From a checkpoint of a small transformer trained on Wikipedia.
Architecture: RMSNorm before each block, no biases in attention or MLP, untied embeddings.
MLP neurons of a small language model. Each row is named by its layer, matrix (down: output weights) and neuron, and shows model dimensions 325-420. Each number is 200 + 40 x the weight over its row's rms, rounded and kept within 0 to 999.
A block is one neuron, or neurons of one layer that tend to fire together. After each block is what it responds to, as a language model described it from the Wikipedia text at the highest values.

L2.down799,146,184,207,182,200,207,219,224,216,209,196,190,223,157,278,251,159,213,236,246,244,177,210,203,204,178,157,207,265,215,234,178,226,206,218,193,160,197,237,158,102,156,219,151,180,250,139,218,132,192,261,227,224,152,157,200,196,189,154,171,272,152,152,271,195,146,175,191,225,142,183,173,100,257,153,113,148,222,225,246,152,168,216,245,170,179,256,245,226,175,235,165,167,177,212,178
L2.down1084,157,157,188,122,246,207,194,186,212,195,231,138,207,162,187,216,197,151,177,285,159,167,205,192,249,160,169,198,192,169,136,214,252,224,150,153,184,177,174,230,128,190,213,232,200,170,135,257,156,203,200,271,240,223,222,215,198,193,126,247,245,192,229,202,237,202,213,160,288,176,162,203,130,163,187,201,166,198,168,166,216,252,149,166,170,230,254,178,160,198,221,210,208,229,240,147
L2.down1888,164,240,181,141,186,188,219,211,200,235,185,209,207,156,63,134,138,113,200,194,213,214,245,210,221,241,233,222,212,226,238,115,277,223,167,220,191,151,217,162,189,195,223,209,212,195,190,155,158,250,144,183,210,203,181,191,173,211,203,179,262,191,323,184,230,139,220,263,138,148,218,157,174,184,189,223,235,147,191,210,245,230,154,215,218,237,171,225,173,190,171,225,258,270,189,193
L2.down2339,200,166,235,178,237,136,233,235,225,180,276,224,243,132,205,135,217,216,154,205,191,229,165,288,155,250,208,219,175,210,208,217,114,230,149,151,218,223,247,238,209,233,207,215,252,203,173,220,159,232,173,191,241,286,243,151,183,222,178,220,239,171,242,231,204,165,193,165,124,170,185,258,185,153,191,216,194,169,192,268,202,214,123,157,232,141,188,196,228,201,134,262,189,251,151,254
Digits inside numbers

L4.down635,202,275,180,203,151,159,224,240,244,213,193,181,175,188,105,218,249,181,184,268,169,219,224,259,222,183,160,174,151,168,246,235,186,211,211,208,147,288,153,189,212,209,203,127,181,223,233,229,191,153,187,142,141,162,176,254,200,128,307,221,195,160,190,160,172,209,192,206,186,223,259,195,159,247,221,238,225,208,233,162,218,214,262,208,187,206,161,215,188,145,230,236,178,184,232,195
Digits inside infobox measurements

L4.down672,205,270,159,230,175,202,181,199,159,129,221,174,199,175,230,203,261,214,176,180,227,189,186,171,210,214,247,188,196,219,232,222,184,226,211,252,219,151,275,211,200,211,178,239,184,261,227,219,193,138,140,156,230,208,232,202,213,186,154,216,230,285,194,223,222,214,223,237,173,271,224,224,241,220,234,223,253,237,257,204,149,231,234,215,195,193,189,210,174,141,221,176,229,263,205,187
Word-internal fragments, digits

L3.down112,169,139,178,213,197,188,150,191,221,178,192,230,217,209,162,250,221,235,250,203,189,236,153,128,188,180,179,169,223,188,266,163,246,193,183,241,199,187,201,164,228,247,137,156,263,275,178,196,167,206,159,187,133,319,215,248,162,190,193,177,213,210,236,277,205,176,181,255,164,206,269,165,183,169,212,201,209,251,202,209,182,260,242,223,172,131,206,207,234,195,205,247,154,265,197,139
L3.down668,241,190,191,238,154,194,120,198,247,204,161,234,208,128,200,207,120,184,182,184,248,190,236,246,184,203,210,176,228,217,212,264,214,259,167,192,176,234,162,155,147,257,237,164,227,143,222,268,154,233,214,275,169,189,162,169,120,206,149,193,178,182,138,193,208,154,207,100,142,149,208,233,232,146,208,220,186,207,257,245,251,169,213,218,237,347,292,284,240,136,303,184,202,149,126,174
L3.down844,198,192,215,226,238,217,200,144,230,194,225,283,257,280,221,172,167,226,240,233,156,227,210,242,255,239,266,240,201,134,229,165,204,186,178,188,188,101,249,197,174,250,225,148,234,113,174,138,178,192,133,224,180,214,227,172,144,210,152,181,196,192,199,259,250,159,169,275,185,157,163,252,225,232,195,213,162,219,150,175,194,183,153,167,151,265,208,250,147,265,254,271,167,199,211,223
L3.down976,232,151,241,125,255,191,186,189,170,159,148,249,176,164,251,198,181,231,222,146,178,244,208,230,206,187,224,183,232,228,276,211,231,225,121,189,163,219,103,227,228,134,225,226,138,196,261,222,195,250,167,154,194,152,244,184,200,256,235,271,232,199,239,192,196,227,217,189,161,188,237,190,257,209,194,264,206,213,143,170,168,182,230,207,170,179,135,201,224,223,211,201,166,265,161,246
L3.down1228,224,197,159,185,190,111,178,226,287,223,271,206,163,178,212,212,150,174,183,150,182,172,131,186,238,233,120,165,176,197,257,185,201,228,151,211,178,146,227,196,155,268,178,196,222,225,214,248,159,235,205,220,163,264,140,209,195,134,154,148,162,219,199,189,260,266,240,164,208,216,227,290,173,216,212,175,166,220,173,284,135,191,161,245,154,173,160,145,198,175,186,221,208,191,112,161
L3.down1350,161,172,181,207,182,196,277,233,189,172,143,224,183,164,155,240,194,198,238,207,117,252,223,201,173,169,265,169,220,309,228,159,201,229,172,210,207,235,278,222,90,180,215,220,138,176,283,116,206,277,91,250,215,219,226,222,234,270,248,196,259,145,157,179,179,173,172,212,165,204,201,180,253,141,175,148,258,238,167,198,253,187,242,186,210,187,245,246,185,215,196,223,144,195,196,134
L3.down1427,174,102,208,193,280,164,200,196,256,234,170,234,205,247,208,183,243,204,267,193,180,182,261,248,266,212,210,178,248,175,263,159,221,267,161,163,141,211,266,172,196,262,241,216,243,203,219,108,225,194,151,239,154,141,230,180,153,203,199,193,264,238,193,159,182,205,259,225,197,231,167,209,171,284,195,269,85,203,160,165,186,195,245,171,207,192,207,183,251,208,165,181,244,153,178,222
L3.down1664,207,198,190,128,252,182,233,153,215,234,144,256,262,199,188,252,221,206,193,305,170,194,255,217,239,168,232,184,212,140,205,232,236,201,153,199,182,206,240,190,195,259,188,163,292,196,232,149,183,150,184,197,225,191,124,207,219,209,147,151,234,203,194,144,178,133,157,176,178,94,233,251,197,241,177,269,195,179,121,188,185,158,201,243,254,220,230,212,235,128,238,183,231,135,202,203
L3.down1799,230,168,122,216,191,221,209,216,176,195,213,239,191,230,226,186,245,226,252,269,222,113,192,221,222,183,194,232,150,157,200,158,159,239,122,194,148,281,214,207,192,108,141,176,197,263,215,230,206,193,217,203,158,196,223,162,209,232,140,165,221,173,159,265,184,140,146,151,259,174,193,192,140,241,152,185,176,152,159,253,149,198,272,195,127,287,209,277,208,177,189,170,230,256,187,147
L3.down1857,203,161,258,240,166,293,211,178,138,234,171,223,222,188,207,233,193,230,131,119,206,246,209,285,228,295,279,220,118,303,172,151,172,190,211,129,162,136,192,172,174,185,170,174,191,229,193,201,162,162,183,167,152,191,211,210,178,171,220,185,265,314,192,226,212,197,222,202,229,172,226,235,224,198,186,135,281,117,158,149,209,199,193,159,230,179,176,248,240,195,321,170,255,191,168,180
L3.down1875,199,113,193,234,143,261,147,170,157,223,192,195,207,220,188,325,242,244,180,209,219,221,282,243,145,179,201,195,202,282,255,216,195,156,266,106,201,124,189,228,171,234,143,205,167,201,155,181,155,208,225,220,129,226,255,185,189,166,235,175,275,171,151,207,274,189,250,192,174,112,251,243,216,188,249,205,169,222,159,266,254,228,281,204,248,158,159,271,178,180,156,284,188,173,219,182
L3.down2009,251,240,233,196,217,237,280,185,123,215,153,122,247,226,258,236,199,293,167,264,216,191,270,200,160,224,242,146,197,190,230,185,138,231,189,111,215,201,211,194,158,222,172,234,258,255,193,211,173,243,205,159,146,252,183,234,140,214,248,215,245,264,210,223,191,175,205,280,191,225,222,262,132,127,200,189,186,255,207,161,295,180,221,187,180,213,235,186,217,198,164,224,140,177,199,169
L3.down2024,284,221,180,285,199,154,256,240,218,189,177,179,303,238,127,210,215,196,201,126,198,226,263,199,222,208,186,180,208,243,147,164,183,221,205,158,153,221,228,167,290,168,174,202,177,184,239,182,232,263,157,264,204,236,140,135,176,190,219,123,281,175,210,217,147,172,224,149,295,173,211,198,236,215,216,104,167,303,203,169,238,240,212,183,223,128,190,248,201,206,236,227,187,221,207,208
L3.down2162,217,141,267,70,248,232,200,180,176,139,205,134,215,276,236,186,280,182,259,241,216,167,242,239,226,156,214,182,192,264,165,226,212,135,201,196,171,189,231,216,155,186,208,206,170,161,178,196,230,66,279,161,247,211,147,186,189,188,192,190,207,212,170,247,199,184,238,217,244,222,168,236,146,254,201,194,203,157,199,146,214,184,187,160,135,223,255,188,280,159,224,167,225,188,236,151
L3.down2380,196,165,250,128,166,246,113,221,234,122,175,185,236,203,221,209,192,173,162,229,210,220,204,229,223,220,238,276,215,199,182,177,259,127,182,196,140,251,175,184,164,122,194,152,254,186,311,162,190,234,186,209,184,198,195,262,176,248,204,258,141,210,259,211,226,282,271,172,252,186,130,212,232,147,228,244,181,252,216,146,193,212,244,218,174,162,248,174,198,207,238,230,199,273,225,256
L3.down2389,250,155,114,161,249,223,164,228,212,203,126,240,195,220,171,187,164,169,242,212,205,110,167,184,199,212,205,229,179,228,251,165,207,127,181,128,217,244,230,175,156,187,185,187,140,220,175,167,228,123,184,249,249,216,207,196,164,234,233,198,233,254,163,190,228,227,265,173,166,149,172,197,207,237,278,179,223,202,136,118,147,177,215,163,172,175,204,229,183,200,223,259,220,208,211,158
Word-final subword completions

L3.down6,165,264,224,273,170,257,244,222,219,159,219,202,170,170,121,219,178,212,185,185,184,198,221,196,219,175,208,134,219,208,174,186,211,263,134,161,215,254,274,184,183,219,230,275,195,129,249,256,142,211,264,174,256,220,233,256,175,199,202,172,188,177,171,162,243,181,225,162,192,133,195,187,190,182,125,167,253,246,129,233,156,206,128,159,145,206,208,235,169,225,188,281,179,167,136,225
L3.down89,153,215,233,219,178,274,182,230,156,108,196,242,209,172,237,221,180,184,207,182,167,144,248,209,183,256,175,213,231,189,147,112,248,263,183,239,250,203,210,205,271,149,155,133,169,188,184,152,187,187,200,205,186,233,132,273,124,188,153,173,158,206,212,200,218,154,132,207,218,226,190,189,226,196,195,111,157,202,204,203,244,214,222,197,213,151,126,218,201,242,130,201,168,116,184,213
L3.down243,193,163,293,199,171,199,123,153,211,140,277,180,207,157,252,207,220,125,217,153,218,191,202,249,181,195,232,144,157,224,148,104,193,154,189,230,181,239,234,222,240,182,263,241,221,216,234,106,143,152,154,222,144,206,189,183,168,230,214,237,201,181,123,220,199,188,146,245,145,135,242,248,219,203,253,209,161,150,236,237,256,206,221,240,150,275,147,170,214,246,149,196,207,179,189,247
L3.down529,243,169,287,175,265,281,177,272,273,175,242,173,221,209,209,161,229,213,138,154,161,236,166,206,175,209,231,174,239,167,177,157,191,210,209,187,169,227,176,141,223,222,163,135,192,164,204,192,240,269,204,163,164,268,263,204,227,240,139,226,208,198,189,214,241,217,181,229,275,153,118,155,108,212,228,287,234,195,175,232,271,217,223,149,211,152,125,231,212,212,210,229,210,208,176,143
L3.down899,197,277,271,204,160,235,181,160,150,176,171,285,194,195,249,178,177,222,278,195,195,170,230,235,222,246,135,227,217,235,259,144,155,238,156,198,145,204,230,176,246,138,264,254,158,220,223,193,221,175,166,185,149,209,146,161,247,186,200,221,171,189,178,179,175,200,211,194,230,197,212,186,216,201,255,256,255,230,147,198,216,185,206,233,268,193,206,257,143,214,120,167,253,160,243,213
L3.down1029,274,215,178,229,132,201,228,136,144,225,202,269,211,207,197,169,186,155,160,175,173,172,174,206,108,284,246,172,165,190,224,221,222,180,201,250,173,90,147,197,137,202,201,230,177,242,249,138,254,245,189,259,240,216,217,195,243,171,229,155,209,210,177,272,129,157,182,161,198,175,233,199,206,228,218,256,188,164,156,259,283,113,217,232,230,186,198,161,238,217,142,181,227,253,153,220
L3.down1173,199,192,238,217,257,238,160,247,159,165,175,237,200,197,226,160,250,247,185,139,204,141,220,185,246,209,159,149,190,146,238,224,231,188,201,145,119,161,236,185,196,208,221,267,201,277,178,198,209,145,257,193,176,170,186,154,189,195,235,222,226,220,238,236,270,284,227,227,197,229,166,240,159,121,185,176,155,200,187,245,195,155,187,204,227,217,233,153,236,158,191,194,78,187,192,225
L3.down1222,272,258,255,255,251,202,217,221,235,238,215,310,144,193,208,216,181,251,211,180,120,237,204,211,239,180,187,192,177,229,170,293,196,225,229,225,140,179,166,174,220,220,236,190,208,178,179,203,126,177,146,151,201,149,198,145,167,139,277,154,229,232,204,297,198,220,175,191,200,177,177,150,227,184,155,172,157,256,116,68,157,173,168,160,177,167,200,232,204,226,254,178,152,231,229,235
L3.down1364,203,158,185,228,166,213,272,165,196,190,269,192,221,253,200,197,220,187,166,130,138,193,192,247,256,209,169,156,187,249,186,222,239,112,229,224,218,167,193,209,162,111,192,224,205,210,217,157,116,173,170,231,209,178,222,227,250,130,235,187,200,180,195,206,225,180,210,197,250,260,213,185,182,212,182,248,178,162,263,196,204,237,169,157,140,318,209,226,229,169,165,179,210,198,243,166
L3.down1392,177,235,214,165,165,206,146,203,200,207,204,284,177,227,168,168,147,173,99,198,224,199,213,179,199,211,230,249,194,222,154,197,181,306,203,213,214,211,145,228,198,240,184,184,216,239,264,197,150,257,155,187,209,256,137,184,184,216,197,181,266,263,162,91,90,228,227,326,226,137,157,230,125,218,257,195,239,279,181,166,223,210,243,193,168,231,138,162,241,216,145,182,211,199,168,179
L3.down1401,153,221,141,164,132,223,206,172,210,139,153,114,239,168,171,111,202,213,168,155,212,190,177,175,131,246,209,216,172,150,182,244,207,233,263,348,208,141,166,221,242,255,172,266,243,228,216,260,195,226,178,251,225,183,271,248,195,177,179,143,126,222,94,244,208,167,221,140,78,198,176,102,204,202,196,231,256,246,236,138,189,214,163,149,243,148,183,298,211,240,203,266,199,221,177,241
L3.down1455,226,202,155,228,190,232,184,153,210,209,168,169,171,177,237,203,211,134,212,223,196,189,240,132,174,171,125,261,185,201,223,191,231,259,189,165,257,220,157,159,171,189,219,202,144,178,287,179,227,210,133,170,187,199,279,208,165,210,204,190,205,288,237,197,156,187,167,167,202,223,245,186,245,198,152,130,252,176,174,107,267,154,249,176,260,164,164,209,151,255,141,161,165,264,223,177
L3.down1510,87,183,228,214,277,194,210,233,223,218,148,218,187,224,264,227,256,218,226,246,228,184,231,230,227,212,127,239,281,176,150,182,193,187,178,187,193,158,220,108,197,189,172,155,203,277,151,214,225,170,227,151,195,170,171,239,155,205,234,141,203,224,207,203,208,202,245,214,185,177,195,277,173,295,218,197,205,244,210,199,169,93,242,232,137,256,157,210,214,182,190,91,226,166,246,163
L3.down1585,205,171,265,265,140,209,192,237,197,239,260,169,238,205,223,197,165,231,216,200,167,179,238,174,173,172,147,152,202,259,223,244,230,223,236,166,162,228,155,219,179,249,111,203,125,244,220,204,185,223,225,137,147,168,205,202,165,179,188,222,158,145,261,217,202,188,223,191,196,114,264,172,199,206,163,186,231,226,166,181,179,142,220,180,303,174,152,132,142,236,149,150,163,209,208,173
L3.down1614,231,236,189,219,223,152,133,238,152,174,225,215,178,190,192,172,166,169,153,218,245,243,221,241,140,157,178,152,158,196,145,172,206,158,272,224,161,278,247,189,185,201,176,139,154,206,208,247,288,238,220,148,133,229,207,177,135,238,241,182,136,195,225,223,162,157,209,174,156,216,158,224,154,208,198,251,160,207,257,233,242,185,200,171,224,253,247,173,230,181,224,235,189,187,190,121
L3.down1687,84,179,193,146,198,166,244,233,198,176,152,137,212,222,170,177,216,237,135,175,243,158,225,206,204,188,260,140,198,196,189,186,238,170,211,198,293,81,191,154,156,212,246,220,218,252,183,164,194,227,212,184,202,219,145,269,217,219,188,194,165,252,234,161,158,274,257,233,198,152,219,219,225,184,196,209,253,222,224,228,247,162,166,142,239,264,170,187,140,184,142,258,199,141,181,164
Mid-word and mid-number pieces

L2.down630,157,232,168,157,228,197,224,273,268,173,187,215,237,179,219,214,175,209,214,192,219,197,217,213,150,288,182,155,185,231,166,263,180,190,179,197,152,191,230,181,187,251,249,177,168,185,182,147,204,180,187,262,163,208,155,159,186,206,232,149,241,149,202,217,282,213,269,176,224,141,248,238,220,103,164,191,191,216,167,174,159,196,257,259,138,171,204,251,142,141,183,223,203,151,198,262
L2.down1202,220,224,197,203,257,283,187,190,157,196,188,165,283,224,192,161,228,181,216,174,133,268,147,284,174,265,271,287,248,178,174,262,252,198,122,192,136,187,254,247,252,294,239,337,183,197,226,220,163,167,198,269,211,129,224,221,187,167,205,192,184,181,186,216,215,214,176,246,136,147,126,218,129,211,215,168,162,174,231,229,232,210,265,164,149,179,205,194,193,191,216,166,239,187,220,202
L2.down1592,253,166,171,172,198,229,173,116,210,226,224,191,219,142,200,182,220,175,250,177,235,263,193,233,236,193,262,188,226,168,197,229,239,207,151,142,225,160,214,199,191,245,213,134,205,279,312,187,153,240,186,278,193,200,226,157,220,208,161,165,158,181,159,191,178,301,168,188,242,174,208,261,234,210,233,239,157,134,165,171,170,276,153,260,201,257,268,251,122,245,303,225,214,217,199,250
L2.down1658,323,199,204,219,191,115,192,197,211,166,218,147,252,182,181,204,161,203,246,229,147,181,141,190,176,285,163,179,201,161,194,259,200,181,173,113,239,217,145,199,209,197,152,193,207,229,189,200,256,163,246,221,160,238,240,271,249,139,167,218,279,214,210,249,254,233,172,163,163,173,185,253,238,211,227,208,152,196,229,156,279,207,198,128,210,219,147,170,163,207,155,247,185,195,160,142
Noun-completing suffixes

L3.down37,225,187,201,151,255,205,226,165,207,179,195,182,140,209,175,205,229,167,190,234,168,128,205,164,200,126,177,168,165,150,173,171,207,211,230,237,176,162,184,174,184,231,241,152,126,189,228,226,182,232,199,223,239,173,204,161,189,208,242,220,169,209,174,252,151,153,179,115,234,210,196,249,279,253,199,213,212,220,186,149,275,272,166,227,203,238,216,183,242,201,215,199,198,257,199,184
L3.down308,171,211,153,221,150,208,184,108,168,161,87,223,195,172,227,240,121,186,186,207,110,216,252,176,265,213,198,178,123,240,167,214,235,174,191,237,220,215,160,184,201,172,208,242,133,234,180,177,228,160,190,212,236,229,180,250,134,163,128,167,224,195,160,157,167,238,168,184,212,220,192,210,168,229,189,170,204,283,231,163,233,162,227,216,220,239,192,190,200,182,198,207,222,209,184,173
L3.down784,219,245,120,199,184,212,137,219,234,234,138,192,269,183,239,199,249,122,129,187,186,214,206,174,209,180,262,197,140,144,225,215,242,243,161,170,245,207,242,200,225,172,173,175,199,188,209,152,199,273,208,295,174,223,178,223,220,186,194,192,214,192,186,211,145,240,222,148,270,194,161,263,212,134,141,132,176,159,227,200,183,217,301,158,144,242,225,206,216,186,155,176,174,163,185,251
L3.down842,200,148,206,201,214,194,238,204,241,177,173,235,218,180,201,176,285,231,133,178,236,197,197,84,222,165,184,189,231,245,138,211,211,191,178,205,202,225,209,151,200,200,181,164,223,183,199,232,84,92,263,158,294,208,165,199,224,211,214,211,159,154,167,207,229,189,213,147,233,181,163,242,257,224,137,241,220,219,201,216,241,133,190,257,198,157,246,200,245,173,224,201,169,255,261,170
L3.down881,237,171,186,167,239,199,215,223,175,211,265,129,192,170,213,239,226,229,159,159,286,200,211,174,242,211,162,267,210,239,241,271,219,248,193,136,183,177,228,252,193,195,204,303,215,179,152,151,153,112,255,204,133,211,96,137,202,212,189,203,202,280,249,182,194,206,135,229,210,208,212,220,270,197,220,203,246,226,148,215,155,154,205,220,214,240,169,234,208,186,156,112,162,108,188,246
L3.down1115,212,174,163,135,246,194,221,170,174,244,160,248,215,232,203,178,256,231,195,174,213,209,132,206,182,255,156,156,140,224,184,212,173,189,131,272,195,197,131,278,150,139,238,184,227,218,156,134,172,176,239,206,207,134,249,175,214,253,123,202,201,251,155,239,294,160,229,182,241,171,187,175,163,217,153,173,185,226,227,271,228,158,170,214,173,155,207,191,194,204,200,195,217,125,268,227
L3.down1202,199,219,145,216,178,189,211,178,151,265,205,114,145,170,217,182,247,192,188,208,240,146,231,156,169,211,223,182,176,119,181,254,202,195,167,139,184,211,233,207,169,242,191,168,197,224,180,203,236,216,186,218,138,266,166,173,217,160,124,286,235,217,179,230,141,160,159,182,106,268,208,182,195,173,195,211,208,226,310,248,232,200,263,267,177,188,250,222,182,192,190,178,286,158,203,214
L3.down1250,208,156,200,164,180,167,268,255,154,249,266,153,213,169,148,230,170,210,226,184,210,234,165,180,195,219,187,208,185,182,222,208,165,190,214,160,167,222,229,225,232,173,291,171,164,231,144,215,179,277,160,212,187,230,192,114,171,278,204,217,140,130,293,121,182,268,232,147,223,227,242,189,255,217,201,228,289,197,262,262,168,293,198,207,194,159,230,198,185,245,283,199,200,151,169,174
L3.down1824,234,195,163,186,161,189,234,145,203,172,161,295,209,260,177,182,222,184,173,252,183,238,164,194,193,254,120,244,180,157,272,205,153,201,185,274,175,196,235,225,222,228,230,204,214,214,162,214,244,210,185,164,208,256,211,225,263,209,193,163,205,189,201,265,235,245,127,218,252,198,209,265,213,214,149,173,160,252,156,244,263,142,235,203,212,200,181,244,198,222,226,186,196,253,223,166
L3.down1830,148,191,188,157,160,212,241,177,182,120,227,234,144,174,237,233,178,232,160,189,259,200,191,221,209,257,181,206,168,190,124,186,158,213,178,149,230,235,209,177,190,246,238,284,201,170,118,267,182,145,242,246,216,195,222,239,254,274,116,226,203,209,230,169,200,227,201,215,186,198,243,235,221,288,181,180,204,231,230,190,218,256,208,279,147,239,155,196,209,134,243,181,195,251,205,230
L3.down1895,173,228,182,204,152,180,216,173,199,271,161,191,219,215,245,296,182,179,163,206,157,274,239,126,199,195,159,273,150,218,210,293,161,176,231,273,249,183,142,197,165,143,160,125,215,214,185,222,198,182,197,232,218,232,180,122,168,238,223,235,184,245,178,211,263,230,132,219,199,263,268,266,148,236,213,131,211,181,288,183,186,202,139,231,301,117,205,253,162,193,213,185,255,225,188,193
L3.down2011,197,233,154,215,248,163,211,197,203,203,234,174,139,158,304,191,204,230,154,124,184,188,172,143,193,249,247,199,227,227,188,242,175,258,207,172,193,302,212,259,171,221,257,162,219,192,176,210,220,174,245,197,160,222,134,199,170,185,166,135,191,265,216,236,172,161,194,200,219,137,166,249,193,273,169,189,232,248,259,140,241,227,174,160,233,115,155,186,169,171,153,164,199,219,144,284
L3.down2117,177,121,190,198,241,220,213,227,154,128,165,282,246,153,194,191,246,213,213,198,189,200,201,220,236,206,160,192,269,221,198,210,254,140,172,258,253,212,209,228,188,86,224,133,189,220,157,128,237,160,180,207,215,129,241,215,174,227,258,185,135,247,193,180,177,220,181,160,182,245,279,219,144,198,163,203,249,160,194,216,201,142,206,181,155,139,234,196,160,156,245,243,233,211,189,143
L3.down2206,256,156,250,234,181,187,187,210,232,207,223,201,196,178,274,227,226,192,184,225,151,202,238,168,119,202,161,186,233,178,189,189,144,278,203,127,265,195,181,224,132,172,212,256,185,200,147,183,153,170,168,161,145,211,216,184,200,203,261,215,256,214,236,173,201,235,189,251,252,142,96,271,182,214,194,235,212,241,199,187,197,137,169,196,222,195,122,256,166,251,172,211,254,136,238,160
L3.down2267,138,176,188,205,202,79,212,171,192,191,247,211,182,206,229,214,186,249,155,182,163,234,172,241,240,229,203,152,200,232,202,215,219,191,136,170,128,239,197,252,174,223,267,232,164,175,199,174,163,227,201,249,241,227,161,142,187,170,210,263,228,255,161,181,221,209,108,239,194,161,143,248,178,156,218,210,252,219,244,231,171,153,173,188,123,229,211,229,179,166,189,181,176,190,151,147
L3.down2539,228,205,156,191,199,197,181,281,262,234,208,297,204,239,201,226,202,133,212,232,187,187,214,183,237,270,205,172,188,208,143,187,150,225,195,168,159,180,223,174,119,216,234,172,227,237,229,136,238,191,145,164,193,192,102,203,176,247,236,184,253,197,190,249,266,193,167,217,182,203,314,178,238,171,172,230,100,201,227,244,208,182,231,243,216,186,195,228,216,212,217,283,177,256,211,203
Digits in data tables

L4.down2287,226,107,244,244,291,197,173,134,162,232,176,201,186,248,265,209,228,237,178,192,262,273,218,273,260,182,181,201,196,226,245,131,233,206,188,176,242,263,275,250,242,157,227,244,189,150,180,223,135,182,241,197,154,202,224,196,213,225,214,208,244,178,240,190,179,184,216,229,197,157,206,277,143,205,240,265,202,167,193,190,205,160,134,216,192,238,147,239,149,141,292,256,219,168,174,267
Compound-noun completions

L2.down599,158,208,168,181,202,143,244,136,166,181,136,231,232,178,201,172,113,236,208,208,166,199,215,271,167,166,181,268,173,187,239,160,185,220,136,178,201,220,237,220,209,215,134,180,180,151,264,232,233,185,184,185,244,200,189,262,206,258,177,183,173,253,225,167,164,243,174,250,227,216,145,190,183,181,154,143,207,151,229,294,223,207,286,233,198,212,260,320,202,183,227,209,220,191,195,141
L2.down924,187,247,117,150,219,163,166,215,239,195,199,280,195,204,266,240,133,176,181,205,180,223,194,213,210,242,201,197,189,208,175,209,223,191,164,248,181,203,218,114,179,173,214,198,216,277,253,245,207,190,186,229,238,248,241,222,193,164,203,226,222,146,111,242,279,212,176,268,196,158,169,200,241,217,222,221,245,205,206,159,126,210,195,250,201,194,219,166,161,258,146,262,219,219,175,237
L2.down1771,264,240,233,116,126,199,142,205,192,243,178,232,136,246,126,215,188,150,181,164,223,193,226,188,212,190,169,144,222,133,213,201,248,253,235,213,158,237,192,213,193,173,190,236,102,176,254,167,190,176,219,236,172,190,214,259,189,274,232,157,219,122,165,165,238,215,166,189,209,201,244,216,257,265,223,208,114,165,170,174,230,236,165,239,273,172,174,134,209,246,247,176,243,189,148,149
L2.down2104,228,228,143,181,218,216,210,171,198,254,203,228,199,114,191,250,125,242,186,176,207,97,268,264,215,177,226,289,128,188,208,232,173,211,165,249,242,223,197,163,183,218,158,197,192,188,244,243,254,197,210,249,198,150,169,209,205,135,138,231,231,164,175,205,250,170,163,179,273,215,141,240,219,259,231,207,216,199,216,220,145,188,156,173,173,214,226,163,162,204,153,207,252,255,210,160
Second piece of split words